Weights of a small transformer language model.
Architecture: no biases in attention or MLP, tied embeddings.
Training: a variant of Muon for these matrices, 7042 steps.
MLP neurons of a small language model. Each row is named by its layer, matrix (down: output weights) and neuron, and shows model dimensions 229-356. Each number is 128 + 32 x the weight over its row's rms, rounded and kept within 0 to 255.
A block is one neuron, or neurons of one layer that tend to fire together. After each block is what it responds to, as a language model described it from the Wikipedia text at the highest values.

L10.down171 [117 162 158 166 123 119 170 183 112 128  90 153 121 167  83 176 124  97  88  90  31 101 129 164 172 116 173 147  58 138 177 179 126  98 165 142 119 181 102 117 140  79 134 170 124 149 122 158  94 103 153 120 113 110 107  85 153 143  78 111 116  74 101 145 131 130  97 104 162 109 146  80 115 131 108 121 146 141  98 130  99 200 129 135 128  85 141 103 136 172 171 124 189 147 132  75 161 107 182 112 117 107 147 164 181 146 135 123 127 168 160 121 129 112 113 107 148 108 159 186  52 148 154  61 158 124 153 171]
L10.down395 [117 140  88 133 150 136 120 167 163 175  76 180 154 138  40 154 105 111 133 112 128  69 137 154 121  90 105  99 142 141 131 107 151  95 103 164 192 172 159 138 117 107  43  94 102  89 138 193 149 107  96  94 103 162 129 123 136 114 128  72 137 182 186 113 160 161 126 161 146 133 131 100 130 128 172  85 149  84  94  59 144 110 126 111  99 181 121 106 104 133 120 109 124 129 122 106  79 115 111 110 180 136 147 152 144  77 124 170 132 101 129 118 113 184 170 152  99 121 126 112 112 143 185  96  82 146 103 108]
L10.down1312 [119 138 111 104 196  88  92 137  95 118  94 125 136 138 122 108  92 133 141  58 129 143 107 113  94 152 114 106 115 110 164 126  74 130 117 146 169 125 181 125 128 177 140 100 113 101  70 107  88 109 157 118 123 100 103 139 172  91 188 109 128 138 148 147 133 110 110  52 126 143 169 122 180 121 108 124 172 125 129 145 135 190 115 138 105 176  70  68 146 120 142 128  94 118 139  94 124 108 135 157 163 163 131 101 136  88 148  75 132 153 106 140 134 202 157 135 114 116 118 155 108  96  67 182  94 129  89  75]
L10.down1314 [137 151 146 201  64 174 142 169 144 132  96 211 157 123 115 134 100 119  99 150 199 139  73 110 146 153 140 178 102  99 149 112 155  97 131  97  95 150 100 126 165 112  88 159 123 158 188 170 113 122 125 143 113 128 170 122  74  97  49 168  90 128 168 126 160 145 149 114 152 133 120 100 146 162 123 129 126 100  84 102 157 112 149 169 162 129 106  96 129 113 123 140 113 102 158 103 149 190 130  47 164 119  86  96  96 170 110 171 102 160  64 210 140 103 156 190  63 131 113 140 205 139 139 162 107 147 104  97]
L10.down1573 [166 123 137 111 142 104 146 146 126 111 111 113  89 106 132  94 162 131 118 159 132 126  60 140 174 133 141 131 110  95 142 135 146 153 133 106 138  77 171  81 132 116 152  55 181 151 102 157 120 102  82 132 129  54 157 129 114 155 120 124 156 153 118 157 117 159  97 164  48 155 129 127 140 134  93  99 129 140  80 129  93 154 111 111 205 149 156 143 145 124 158 139 153 153 118 159  94 116 152 118 102 153 108 134 117 161 106 132  89 123  69 201 197 118 139 151 118 128 125 185  93 171  92 145 133 183 131 185]
L10.down1623 [110 133 121 121  89 107 108 157 146 107 103  69 102  90 128 104 106 116  88  94 163 117 175 165 178 154 196 101 152 169 107 119  99 190 153  67 156 155  92 128  87 145 167 118 152 115 140 150 111 163  96 148 182 181 179  81 172 164 132 184 155 113 120  91 157 156  58 169 124 108 103 143 109 103 133 147  91 158  90  92 114 118 105 142 117 105 216 105 120 131 132 144 118 114 105  82 160 128  45 130 139 143 124 147  98 119 163  44 171 182 125 149 132 110  91  98 133 103 153 122  85 147  70  58 115 157 113 107]
L10.down1704 [108 141  98 128 103  72 150 154 135 175  44 183 178 103  65 118 164  48 134  59  59  92 113 153 162 153  86 125  69 123 203  84 118 125 119 156 161 119 135  76 114 100 120 101 141  72 113 115 141 150 118 121 113 145  70 142  85 128 124 104 118  68 170 110 178 124 108  94 127  93 117 167 159 126 126  65 104 147 135 151 129 124 151 129 115 101 157 114  89 112  75 105 115  99 165 100 124 164 119 112 128 128 135  90 101 153  84 105  57 142 122 146 159 110  93 108 110 139 137  98 155 133 125 169 153 181 142 168]
L10.down2469 [159 158 113  85 121 102 116 113 124  84 155 206 142 102 138 101 184 155 125  92 132  63 112  67 206  84 112 171 129 149 135 123 101  93  62 100 102 119  98 119 116  92 109 175  88 173  96  71  65 111  83 171 108  84 173 124 176  73 161 187 154 160 120 162 110 139 160 113 166 161 159  82  91 121 113  93 122 120 106 138 116 134 176 105 159 116 135 112 125 135 134 178  84 174 116 132 110 180  92  85 117 110 100 105  77 121  99 143 159 166 170 143 115 193 117  77 170 134 120 146 144 142 147 116 103  82 144 164]
Responds to: Function words inside fixed award and office titles, mainly "the" in Player of the Year, also Commander of the, Chief of, goal of.

L4.down987 [117 190 146 115 186 108 114 132 142 131 134 133  69 105  95 128 157 131 157 166 118 173 121 162 145 121 150 140 115 117 136 145 166 172 130  82 104 146  97  99 157 130 141 134 161 130  60 138 138 103 180 138 122 118 115  77 109 125 141  96  93 143 143  80 124 143 120 121 121 198 119 133 128  60 142 114 120 128 158 133 119 112 107 112 132 161 119 158 171 131 221 114 125 133  89 150 216 107 110 110  60 112 133 140 127 143 103 134 173 142  90 110  93  88 175 156  91  98  99  63 137 106 132  82  48 163  98 153]
L4.down1019 [117 172 106 102  74 140 126  97  75  95 117  70 155 160  96 109  82 165 206  93 119  53  89  91  72 154 103 119  85 160 120 110  93 102 144 133 143 155 196  92  98  90  66 166 119  97  98 118  90  91 166 122  95 131 116 208 222 196  44  85  75 108 137 148 168 130  98  85 119 121  98 120 141 139 131 124 124 131 141 156 102 155 120 132  85  47  96 130  57 130 147 138 155 144  85 100 145 129 139 156  81  92 133  85 144 128  99 141 195 132 112  73 113 112 137 170 130 171 167 142 107 156 168 149 107 110  54 124]
L4.down1031 [205 103  97 178  22  88 141 168 165 140  91 116 136 136 100 106 150  88 123  95  48 106 128 117 193  83 128 127 154  93  58 152  95 143 124  88 156 142 123 109 132 160 101 172 158 181 123 123 126 119 143 100 119 130  93 163 152 117 115 112 137 151  99 105 126 114 147 174 153 116  96 154 175 138 140 151 124 188 119  54 194 193 106 103 154 161 122 129  95  90 169 114 171 128 123 134 101  79 138 149  95 130 138 103 132  94 156 101 195 109  76 141 137 128 130 163 125 109 129 152 148 188 199 165 125 146 105 121]
L4.down1050 [140 146 112 101 133 150  87 114  71 109 119 136 197 163 104  90  93 156 130 130 114  88 151 165 121 134 137 172 117 100 134 141 140  95 139  39  69 135 161 123  68  86 120 116 112 149  72 127 105 114  84  99 145 102 142 178 196 142 124 159 174  96 142 114 180 100 167 157 203 103 125 223 131 125 145 109 171  77 127  86 155 130 172 167 122 135 131  94 125 143 167 133 179 138  65 126 132  72 171  91 107 126 121 164  50 115 134  91 147 222 160 146 130 118 132 164  88  95 111 129 169  66 149 134 122 155 129  95]
L4.down1070 [144  72 163 118  94  96 147 126 119 111 150 128  76 145 143  82 120 114 156  91 132  67  91 147  81 102 134 137 178 114  85 109 113 159 159 159  59 122 176 144 132 102 125 195 128  98 110 109 125 106 137  92  83  80 163 139 122 162  64  92 155 104 147 127  40 115 105 127  95 139  89 100 117 110 112 118  93 150 149 153 130 175 148 126  70 124 170 111 147 100 152 133 172 138 135 170  95  84 104  99 107 102  86 155 131 131 114 128 127  99 110 144 158 118 136 135 151 109 158 137 131 156 191  75 122 135  86 132]
L4.down1456 [135 171 116 119  71 111  90 104  85 177  97 143 191 164  94 119  45 116 148 117  86  66 101 158  68  81 106 170 115 115 145  96 155 138  99  89 136 107  95 103 112 133 142 111 151 109 136  87  93 104 159 147 137 172  36 150 171 112 110 122 101 108 117 140 112 107 125 132 141 185  94 146 118 121 161 112 168 180 166  62 151 148 141 136 129 155 129 144 114 121 164 185 117 112 103 150 192 116  77 151 147 108  96 136  76 144 131 162 146 156 143  16 138 168 191  72 159 153 109 106 132 135 133 110  92 147 103 117]
L4.down1498 [120  93  82 147 132  99 130  99 161 134 193  73  79  68 153  86  96 129 106 146 142 134 149  52 164 115  91 182 127 145 164 159 105 192  74 133 163 148 192 125 122 157 137 123 107 136  94 137 180  77  98  96 156 156  90 138 124  70 178 171 112 126 105 151  93  48 135 136 167 155  96 145 111  99 189 145 197 157 147 174 109 138 105 151 123 197 125 110  87 142  98 108 123 136 140 152 126  83 167 125 106 117 153 206 151 102 162  96 143 118 154 130 114 106 193 142 143 115  73 160 139 139 123 144 147 159 120 184]
L4.down1742 [155 154 169 175 145 126 187 111 181  67 149 166  95 187  62 125 178 167  84 122 185  77 146  99 137 125  83 139  63 169  60 122 100  94 175  85 129 124 176 178  85 122 106 130 163  74 129 181 100 129 121 141 138 143 127 170 159 159 112 127 139 142 150  94 157 100 163 108 108 147 125 129 131 136 148 150 127 119  83  71 127 109 145 130 105 129 121 126 146  74 140 168 155  81 158  92 137 118 181 136 155 143 101 185 141  12 132 105 181 139 128 123 210 146 162 117 196 121  64 227  87  80 100  95 120 122  92 120]
Responds to: Column separators (|, ;, -) right after a number in sports stats and league tables, such as 25 | 8, 1-2, 7; 5; a weaker set covers mid-word pieces of foreign names.

L4.down893 [158 108  59 102 166 143 176 126  97 154 144 114 128 110 180 121 176 108  93 107 130 127 145 157 166 102 117 131 214  99 123 117 114 150 121 116 132 126 120 129 111 181 101 132  77 131  84 136 176 152 164 117 137 162 149 134 127 147  96 125 107 133 197  90 105  96 155 107 108 154 173 200 170 116 117 103 157 124  84 163 142 186 158 148  86 115 135 154 115 158 174 146 134 126 140 112  67 159 158 149 113 161 197 156 120 165 131 138 130 118  73 125 125 152 108 147 144 106 132  81 111 123 109 156  90  76 146 101]
L4.down1136 [ 80 208 154  79 118 127 128 126  69 139  95 103  74 120 144 101 160  65 102  92 130 141 102 165  95  77 138 116  62 138 132 110  77 204 144 116 194 147 127 128  83  87  96 131 132 174 177 132  83 107 152 104 165 101  91 111 160 105 104  93 131  92 119 157 122  84  75 148 116 114 113  97 107  92 181 130  86 115 111 151 114 105 148  94  77  86 130 153 136 157  97 109  78 119 125 150  87 164 135 102 148  65 117  92 192  88  97 113 129 105 151 169 140 170  96 162  97  89 211 103 124 110 134  82 144 158  98 126]
L4.down1146 [158 128 140  55 142 134 154 127 155 127 140 115 107 163 146 169 102 162 124 115 166 134 140 177 119 118 113 171 135 137 102 109 126 129  88 110 149 150  72  73 142  27 151 136 127 138 146  64 174 164 161 116  99  70  99 124 140 195  78  75 145  76 134 106 127 121 146  93  93  41 125 107  99 171  71 113  76 155 105 185 132  68 154 116 125 134 140  66 164 114 134 151 182 141 148 145 187  94 164 145 106 150 108 135 108 110 189 155 118 105   6 125 110  81 126 110  90 189 156 119 138 193 103 200 154 187 136 121]
L4.down1415 [154 143 104 128  95 147  80 184 131 190 176 116 130 132 131 173 140 158 107 132 112 116 158  98 115 133 149 148  82  87 158 211 131 135 137 127 213  63 138 116  86 179 154 134 163 107 104  95 117 144 102 122  77 129 136 176 112 145 194 160 128 159 140 116  95 133  75 140 123 136 134  95 152 131 119 160 131 134 126 167 105 109 116  74 176 157 106 147  99  57 157 120 119 184  87 115 164 103 142 124 154 128  70 147 147 154 119 163 153 183 134  76 143 145 175 103 167 179 107 165 145  86  92 102 145 141 133 134]
L4.down1570 [148 126 204 103 102 152 169 170 166 143 101 137 112 134 136 175 180  83 120 135 135  88  98 122 159  84  81 153 149 123 148 136 116 146  75 147  86  91 140  71  94 119 149 139 155  98 139  87 112 129 118 147 116 164 160 155 121 153 105  77 155 150 132 122  22 158  68 150 168  93 127 149 137 148  68 108 134 148 123 129 114 111 149 122 161 146  73 132 119 113 148 132 137 106 133 133 148  67 149  98 128 130 163 115 125 138 125 113 174 100 101  66  67 142 103 123  77 109 126 196 147  90 115 112 148 161 130 128]
L4.down1827 [137 135 103 193  83 151 148 117 107 109 138 119  81 134 157 139 125  51 126  69 135 158 180  97 160 108 136 155 155 123  92 146 126 143 119 102 152 106 188 113 112 137  76 126 109  82 137 153 153  87 167 168 109 132 112 102 196 177 128 100 119 119 163 194  93 179 107 114 118 125 164  99 172 130 113  92 161  97 165 132 144 119  99 121  98 149  81 114 110 164 214 125 131 178 127 126  96  73 103 119 135  99 151  88 191 186 118 102 155  64 100 103 114  86 108 136  97  93 157  75  52 125 112 144 113  91 169 159]
L4.down1930 [143 133  89 114 141 119  72 115 205 170 137  59 168  99 123 192 158 104  83 167 146 134 125 134 122 109 139 206 165 170 148 139 105  47  81 158 131 138  83  95 137 117 188  98 113 135 106 116 154  74 145 137 133 176  88 122 110 100  92  85 116  97 101 127 164 100 158 110 142 121 135 142 133  81 111 162  83 126 117  78 101 112 160 109 145 136 104 103  82 148  51 192 172 141  15 130  72  84 134 143 109 161 101 178 116 133 107 142 100 173 102  78 132 155 104 178  95 135 120 109  95  90 170 128 137 114 130 202]
L4.down2138 [145 138 117 169 129  67  85  91 150 136 165 137 130 121 169 124 119 152 159 144 155 145  81 134 143 196 131 143 108 131 122 103 144 177 149 150 202 144 158 150 100 141 125 121 123 174 106  87  54 144 144 122  83 120 105  56  91 108 155 151 150 184 156 166 160 112 128  91 111 121 127 133  94 121 146 129 139 102  51 140 124 124 149  83  83 131 134 135  91  76 108 117 149 125 113 158 133 129 106 144 171 111 164  86  79 134 118 123 137 173  85  84 116 114 110  98  65 164 158 175  89 143 203 102 134  66 136 149]
Responds to: Final word or piece of multiword proper titles and names, such as Player of the Year, Endowment for the Arts, Openweight.

L21.down951 [139 106 112  33  99 144 122 109 116  81 150 129 103  77 153 144 180 165 152 131 126 170 141 125 162 131 121 122 108 111  81 121 153 179  92 213 159  91 164 110 155  87  74  75 128  54 111 175  87  45  72 119 138 115 150  78 132 167 115 107 106 140 125 141 180 165  97 106 143 158 184 156 144 112  75 127 145  81 136 183 120 154  94 119 182  91 121 132 153 144 113 146 173 125 106 156 141 124 142 103  83  94 120  89 113  79  79 109  96  90 179 154 155 198 110 128 130  89 195  93 145 111 121 144 105 122  85  72]
Responds to: Space token that comes right before a number: table cells after pipes, day numbers after month names, statistics in prose (such as "| 8", "January 25", "averaged 20.1 points, 8.6").

L4.down119 [ 70 122 100 108  99  88  93 137 101 105 103 122  77  81 151 181 131  97  77 148 137 141 139 174 160  87 106 135 122  93 143 126 146 151 127  89 182 121 146 172 182 125 163  79 150 143 165 177 177 143 124 167 131  94 138 157 159 146 165  75 128 121 134 116 149 112 156 151  95 183 143 114 122  73 104 149 128 163 103  66 136 151 126 133 123 179 165 152 162 158 112 156 171 145 107 193 110 203  76 148  66  75 111  90 138 118  98 144 120 103 139  80 131 155 107 125 176 181 105 134 123  86 129 148 129 120 118 163]
L4.down886 [153 154 130 114 101 123 168 106  98 148 114 175 135 143 120 144 121  67 117 140 143 139 115 122 145 111 160 100 158 206 154  80  68 159 130 118  40 142 145 178  91  85  89 117  83 164 156  91 114 128 140  80  97 100 138 171 132 123 135 133 149 147 145 101 146 134 113 121 119 137 148 108 152 137 135 122 122 101 151  91  87 134  99 136 154  67 109 116 152 159  89 164 162 129 149 104 125 138 110 165 109 139  94 128 167 150 201 138 154 102  90 109  70 145 159 155 115 114 176 160 166 174 144 158 144 114  87 113]
L4.down1389 [ 58 124 140 133 147 133 128 166 163 108 172 123 115 115 152 161 198  47 114 148 138 113 167 152  86 108 147 143 121 155  98 155 160 137 149 173 105 140 127 117  56 107 117 151 110  88  84 110 184 123 133 125  66 125 120 142 126  98 179 118 109 131  99  75 139 143 131 128  86 137 128 230 215  96 177 132 148 127 169  71 158 165 164 111 145  99 127 133 166 156 135 154  90 133 145 129 153 173 166 158 117  83 109 144 131 120 118 106   9 203 111 131  90  86  87 114  93 178 179 145  81 131  97  86 146 110 138 136]
L4.down1629 [137  80 116 136 123 124 133 121 168 168 152 106  71  76 117 165 122 186 159  99 114 142 150 115 131 108 139 131 126  93 142 101 149 170 139 140 114 169 187 122 155 110 142  60 133  65 113 108 144 176  95 102 116 107 133 131  88 148 139  96 107 103 145 118 129 163 125 141 131 131  88 115  92 142 146 158 143 122 158 119  90 135 150 130 149 118 163 128  67  75 141 123 121  94 126 136 160 101 119 147 188 136 131  89 151 121 138 142 128 110 175  88 129 122 103  95  99  72 109  98 138 124 139 184  97 110  86 161]
L4.down1744 [ 78 135 123  85 175 109 205 104 137 157 113 140  95 168 139 147 109  85 165 157 151 130 149 115 139 164 122 181 100  82 178 126  94 144 124 172 105 119  57 125 159 118 139 139 113 105 124  98 186 127 113 201 122 157 153 108 191  89 138 116 148  87  81 147  79 108 144 156 106 176 109 169 104 125 188 118 185 127 116 120 168  63  98  94  94 125 144  62 141 145 121 172 131 142 121 163  94 147 113  69 142 131 144 130 150 126  57 154  78  80 104 129  35 142 157 157 127  91 157 121 119 112 131 151 135 134 149 169]
L4.down1812 [103 152  75 125  99 135  99 115 156 205 137  96 142 146 151  88 139  89 100 156  91  84  79 123  58  65 124 105  71 119 140 131 113 130 167 113 134 106 150 107  54 170 134  91 127 107 144 142  85 172 175  97 102 102 176 160 130  98 164 103 122  92 135 169 175 116 100  71 153 132 167 132 132 133 154  81 138  99 133 156 122 144 133  96 169 129 136 164 129 180 131 162 106 149 163 159 181 124 160 134 130 141 126 128 154 118 147 144 102 118 157 134 151 164 111  55 146 129 145 126 144 104 153 120 114 159 137 114]
L4.down2389 [186 151 123 126 135 112  90 160  92  76 116 133 149  87 127 136 117 148 120 143  98 143 105 169 141 168  91 112 173 171 127 104 114  92 171 123 141 150 128 125 101 124 136 115 133  68 150 155 166 143 113 162  91 191 151 168 141 136 165 117  93 140 169 155 112 104 140 175 100 117 133 124  85 175 133 131 117 132 139 103 119 107  96  67 101  64 140   0 106 159 121 138 134 118  59 176 115 174 145  85  99 163 172 162 126 109 166 127 102 128 107 204 116 153 165 134 132 182 136 147  91 101 151 110 143 116 169  78]
L4.down2462 [114  87 188 185 116 124 146  68 128 115 112 124 118 138 114 125 111 129 139  92 134  82 123 141  85  91 127 123 112  96 152  84 147 193 111 162 116 110 103  97 108 139 141 182 102 131 145 112 151 104 141 184 139 147 128 156 102 162  62 174 168  69 119 110 142  86 182 139 165 155 108 117 124 167 158 121 132 126 185  75 146 122 130 152 122 124 126 116 176 169 157 106  95 152  84 108 109  98  73 118  81 107 170  79 222 127 155 121 199 132 110 167  97  95  89 127 115 193  97 104 167  66 171 167 126 102 116 154]
Responds to: The indefinite article a/an/A, mostly right after an opening quote or parenthesis, "become", or "In", as in "a close listen", "(a type of)", "become a nun".

L10.down24 [123 133 128 146 134 106 161  80 130 144 149 169 137 141 172 194 116  92 122  99 157 169 145 118 123 165 113 157 146 123 156 157 143 108 249 156 175  77 104 131 150  84 142 141 132 143 145  84 127 174 114 135 158  85 124  92 146  88 155 129 143 111 100  95 117 114 101  55 159  92 121 124  57 124 104 137 157 165 143 140 116 127 129 131 140 150 141 133 176 138 125 153  81 112 113 142 114 131  77  86  94 181  86 142 108  83 142 140  81 144 134 132 107 127  97 115 108  88 100 114 227 125 120  82 121 122 140 195]
L10.down243 [123 119 124 155  71 124 130 169  38 126 119 130 121 132 142 122 146 111 147 121 118 164 136 200 137 139 154 139 149 126 187  93 109 143 140 204  87 141 158 149  72 149 140 116 113 159  76 105 147 176 202 165 139  87 106  93 141 153 100 112  35 176 149  88 149  96 192 100 171 163 140 155 126 186 168 135 220  85  86 131 128 101 144  95 118 130 133 115  74 156 101  73 141 106 153 146 151  75 120 107 140 187  82 124 161  80  90 138 120 171 123 203 198 149 164 106 128 148 153 139 111 105 160 148 182 132 166 137]
L10.down275 [125 212 171 139 117  90 135 158 164 180 157  96 137 140 141 150 133 152 151 141 199 128 103  94 116 101 125 107 108  75 110 199 144 151 106  80 127 168 160 173 112  84 100 142  81 128 116 175  86  65  99 130 165  96 144 141 114  34  57 122 120 161 146 146  93 115 102 121 100 113  97 147 117  72  84 123 102 125 141 100 122 138 127 107 182 166  98 156 181 168 107 137  98 152  76 119 100 128 140 134 161 163 126 117 112  53 143 132  68 127 118  97 135 127 124 166 105 152 140 104  94  75 149  99 169 125  92 147]
L10.down283 [129 150 106 121 119 160 219 110 100  79 151  96 136 151 174 144 114 133 126 121 106 138 148 142 140  49 117 128 181  63 128 179 163 150 170 106  93 162 167  80 130  74 145  74  96 203 151 135 158 124 163  78 168 163  41 193  42  82 139  90 179 105  89 164 141 168 136  48  74 143 140 155 127 104 149 155 148 179 151 108 156 146  53 116  89  98 153 138 195 184 164 153 138 183  94  95  48 107 151  84 142 132 102  93 110 150 142  83 104 155 173 170  92 134 106 164  92  99 131 148 120 125 172 132 152  84  97 131]
L10.down754 [163 161 114 129 190 160 132 178 107 115 111  59 152 126 117 133 209 133 119 154 118 150 190 134 144 205 127 137 139 127  99 137 136 141 138 180 189 156  90  90 120 115 148 122 115 132 110 131  95  96 114 105 122  36 168 116 102 119 117 112 169 157 132  60 137 176 147 133  94  80  84 132 133 163 151 168 113 108 136 127 106 177 135 110 151 111 122  92 159  83  84 105 164 113 131 178 117 131 125 205 141 144 163 144 135 152 193 159 178 147 116 129 137  89 105 153 154 159 168 142  95 126  90 117 152 105 143 129]
L10.down1626 [139 163  89 143 123 133 143  85 107 119 117 123 120  83 168 153 119 158  56  91 178  91 118  98 174  98 100  79 133  85 163 118 147 132 151 117 174 150  89 125 100 111  69 138  65 182 149 156  24 126 115 122 126 148  95 198 139  61 109 204 148 181 109 187 143 109  81  55 115 163 154 101 119 153 132 137 119 109 169 119 189  85 169 126 122 135 120 125 201  78 100  99 120  96 142 144 123 110 137  99 141  85 160 102 111 132 202 160  84 120 123 187 117 119 152 135 172 106  70 165 111 136 122 133 150 124 126  74]
L10.down1834 [163 171 124 119 121  79  97 108 119 120 140  60 185 187 101 107 154 164 162  86 126 103 189 173 158  82  53 182 103 116  94 152  70 151 139 132 167 145 106 100 101 164  90  68  76 198 163 138 136 121 116 126 173 157 126 146  87 118  98 128 173 115  76 141 207 102 144 155 143 145 131 115 154 107 140 162 152 106 176  87 113 115 120 181 152 114 111 124 137 126 110 162 105 123  98 154 120 126 161 157 182 142 151 161 107  75  70 138 175 138 105 130  97 129 129 150  74  64 158 157 115 108 131 196 153  91 163 121]
L10.down1956 [ 70 139 200  97  99 148 172 155 135 125 144 129  69 114 104 134 144 169  86 125 101  72 134 144 143 120  68 116 107  97 109 194 154 116 171 151 138 140  72 138 178 136 106  93 124  71  41 100 166 132 134 148 134 154 101  97  85 122 129  90 157 104 137 153 101 120 164 129 134 106 127 144 149 156 178 144  98  80 113 120 164 123 114  97 188 119 104 104 100 145 128 183 112 127 135  81 130 155 137 133 149 133 116 118 119  72 144 113 186 148  70  70 142  88 169  81 185 190 146 212 160 146 137 119 152  99  81 146]
Responds to: Spaces, pipes and semicolons that open numeric cells in sports career tables (apps, goals), plus spaces before day numbers in dates.

L21.down512 [190 156 152 138  72  83 120 122 138  66 139 109 114 169 163 138 158  83 122 123  93 124 160  59 110 111 165  97 147 156 134 136 137 115  86 111  88 157 154 173 104  57 138 133 189 122 213 124 160 135  78  88 157  51  94 142 132 132  97 175  77 148 144 115 145  91 130 125 101 126 187 135  98 104  81  74 120 131 192 144 175 148 135 103 130 175 101 111  70 107 160 104  73 100  90 133 131 112 130  76 148 139 114  95 158 138 144 161 150 122 142 125 160 171  45  69 160 145 128 115 124 119 115 151 115  96 113 159]
Responds to: Word pieces and table cells in sports award lists, rosters and results tables, such as All-MVFC, Outside Hitters and NBA on TNT, plus hyphenated compound pieces like north-south and In-Situ.